{"d_mlp": 1280, "tie_embeddings": false, "lr": 0.00647, "grad_clip": 2.0, "warmup_steps": 200, "steps": 7053, "dataset": "wikipedia_en"}
MLP neurons of a small language model. Each row is named by its layer, matrix (up: input weights) and neuron, and shows model dimensions 64-191. Each number is 500 + 40 x the weight over its row's rms, rounded and kept within 0 to 999. Numbers have three digits each.
Before each neuron's rows, "fires on" lists the tokens most often at its 100 highest values on Wikipedia text that the model never trained on.

fires on: "st", "ur", " to", "th", "on", "ly"
L5.up1055:590438497448450437442517518553482547453517441495560487529457526613563495486512471507488549410570512520502513539519500500547481502513519446442459500562538520572558465482504534502534473475402538503485528487531443514503524565554450532513507509566517489443521478474593436512499533533468541585588441426501519473514477500457512446482536494542497505514461505444565502503532487465535552513444

fires on: "st", "d", "om", "ri", "te", " St"
L5.up872:468457448468559501582549467504500550536510581452552486562474629557524470552505497477493486536430518481455498530448563515448607457477519527506448510482476486485549478459459491541545509484476518463474475533493503551496524426434508454495456559486480542475485466516541472417569527487571522482522481549551406525481502536503505430529529417476490516463497513516585466464501507466511518531472

fires on: " of", "c", "st", "ing", " in", ";"
L6.up943:552486449455510453540459500516443521534519515489495517512518450565505509491634505450573461504537520512525475498449489485466482505495553543598459541456472461529436548483527537455551492552476543531444504467500451496521464446543572577462529498487522505476512525504494475507448431551438555512522493478495515472500546448469485477503498490547486519536569558486478482521527503559514508485467

fires on: "ur", "mo", "he", "ce", "al", "ame"
L4.up259:469526512497450519453462466526503500564564555480595484463454524470490567505492477541530571513559516533532507472488530544514526502529517486446479499429568511545440513404488581502500525511494497513601461512531545505465499499566495463554469485448566445529458527528487561473473512508484533431511552471484514553463522563447475522519478473557416513516513515465459536521447523478496487486458

fires on: "s", " of", "ing", "id", " in", "ve"
L5.up1116:570506496477448549451533549550412537447526516480482440529414428551478548550516446513548456549552459457468459491464499532521511434521509454541513518499469437451492552518483528541528552556454521534452534518484561543527494464480542587467592566500569471480546467517473496508471464503441532461491528452547423467501546513514469521483469517515534497487500499551467480467526496465493456525496

fires on: "s", "or", "t", "an", "ri", " |"
L5.up45:485470494464464501539543512423515485512529468492515502521472501487490497498497505537540522509568494467521533478413540521486476508463592522490449584470570500498534462481464491496551522543503489469516515522474406536504488524531490447460489491515563434553567527488492511553451459464426448480512472492428460563524461477530534508522421515506527563483551497458443532526530524583499504489553

fires on: "ar", "d", "st", "s"
L5.up709:528466494488499480574504488524528446490523475484532493523504497503532486476496475517483517465488449488451509513542430469518525485480528503530522559519543470506553516541532440525513512475469506430521470546527462525496424514550487530483568506470456454527517544455492506564576443473551460458464522505491442569498429540489426495463513509506539461454512513486501477524559513528506521532481

fires on: "ir", "u", "ran", "r", ".", "h"
L4.up331:556554478518470473468508503511573474480517523536532490576498551538560486487484495541397530533527486492487536471487541526515504551458502511519488559489427521484456530447518464579435525559475448451488482513441463488435435469493491505423517550504480510455462494512546455491497511532533439514457513507482452521428456500445458558469541511502459445550514546523494460424450551510495471521451

fires on: " Ca", " Bri", "ri", " ca"
L8.up386:497492567477486505394508504521508532476433571513509467559529511531541524511468530481593518543557518538432511510563515538520551474526491530466486478509505464497484512480562481507435511486427564484487491458497560574443518510553540485508504438441542479528545512500583486410538532487477499559478503535487489503513458472507542506578534429505499514469509466526531564555502542528611487477443

fires on: "o", "app", "op", "u", "ur"
L4.up977:517476505443461504498486485455498562539443509521477461423482465505465603501481468436503507505538450437527503522496502526521508479444523497498473552442488570534454459524460502543443543551463492492548530463411463463480620522516489497485543496479434490627520396547529488470503483559501549493522540475477476504525521558467509504518459529511488476489505501568530501491483491489513449489485

fires on: ","
L9.up970:460464507503440499495491521504478473487503504505487518525446533589526515483485489481490470456545489547494527518506506505506452525467487549530368496480472508487469541469451483427544447516555522452542460532577493483464480579531543472500494560538487430520528459444549574476513577591454466613439430506567560495433514466463425493446510520549511477426560446416466503545509572562452510459524

fires on: "ed", " of", "d", " on", " to", " since"
L8.up968:513521511486542415524478500477466455507546474524507512529484561521516379477578498442590570471577473441497549496501461418530403524518469497546451565468457527482476533481466500507493445518486483465532501488458569515437468520496415549489420464445512486448481516532431525508492581586539472517450481547482525494484475510587480391531538567536396529440510468514567494484529539492480523513515

fires on: "e", "an", "th", "w", "o", "on"
L4.up1254:496482538507497438470469550528550577506535446459446525489463522576483483558500464502578480497558491557494432482522519525458518522509521524478500482525605508546505535473523498494439515498540538475487504507532512464526421523521498492516486482446560450447532416587622412513475594491424496464553499434548492531507446505523490470507461522520496532539542528543550510532561417489466528473457

fires on: "s", "d", "er", "ro"
L6.up1104:566424571478502443517469496530509434513522534552498483542397528508498453524437435484482465513471533373613512528521522530519463525477651536473472529561510456512453508487477448546582470532536445475447538518495516484543386460496527443540457574448523497488441533534462513483560495477488444521548552494470538524489465523493513478476530525522487442478517518480532569432590534501537457503472

fires on: "te", "o", "ing", "g", "u", ":"
L8.up118:506538458478522500511470571468530498578487449514495620507466538479503607442521434465430506532474442455497480501445533481465572475455514470534552501507454538476440445522458493508542536491495496532550506448463474468513527487479497529505514541478363484491506439510491516520530467458498525524404446511504499499532471463575513416467529523484562504457542504525511467551503458505529490470440

fires on: ",", "ten", "for", " of", "d"
L6.up931:515525514543446472517524551429507459453483517531592528494525446484449385501470557458510470482485452473484464532488547437530419511494490546477507503518465459513541518490490494512523420527487478478509551413539497540492536523472484461544484500497532590440551492447487522581532488533529469495528493485489493466503512537563556403554452484564467490477538492516472462530454515502493475524491

fires on: "f", "s", "ter", "t", "d", "al"
L4.up673:554515401473504483539492460524586504458515444539599475555475476483529461488456462463430490483510552525511558527427544462482522553490597481446456471529634516567554469513486451490580516493520476495537513561521490559507426538535556502544512549530486534565495470428516504495528432510432519466505448471462519512515484536550441445570452478553513434482475463465459499495552543493552450523515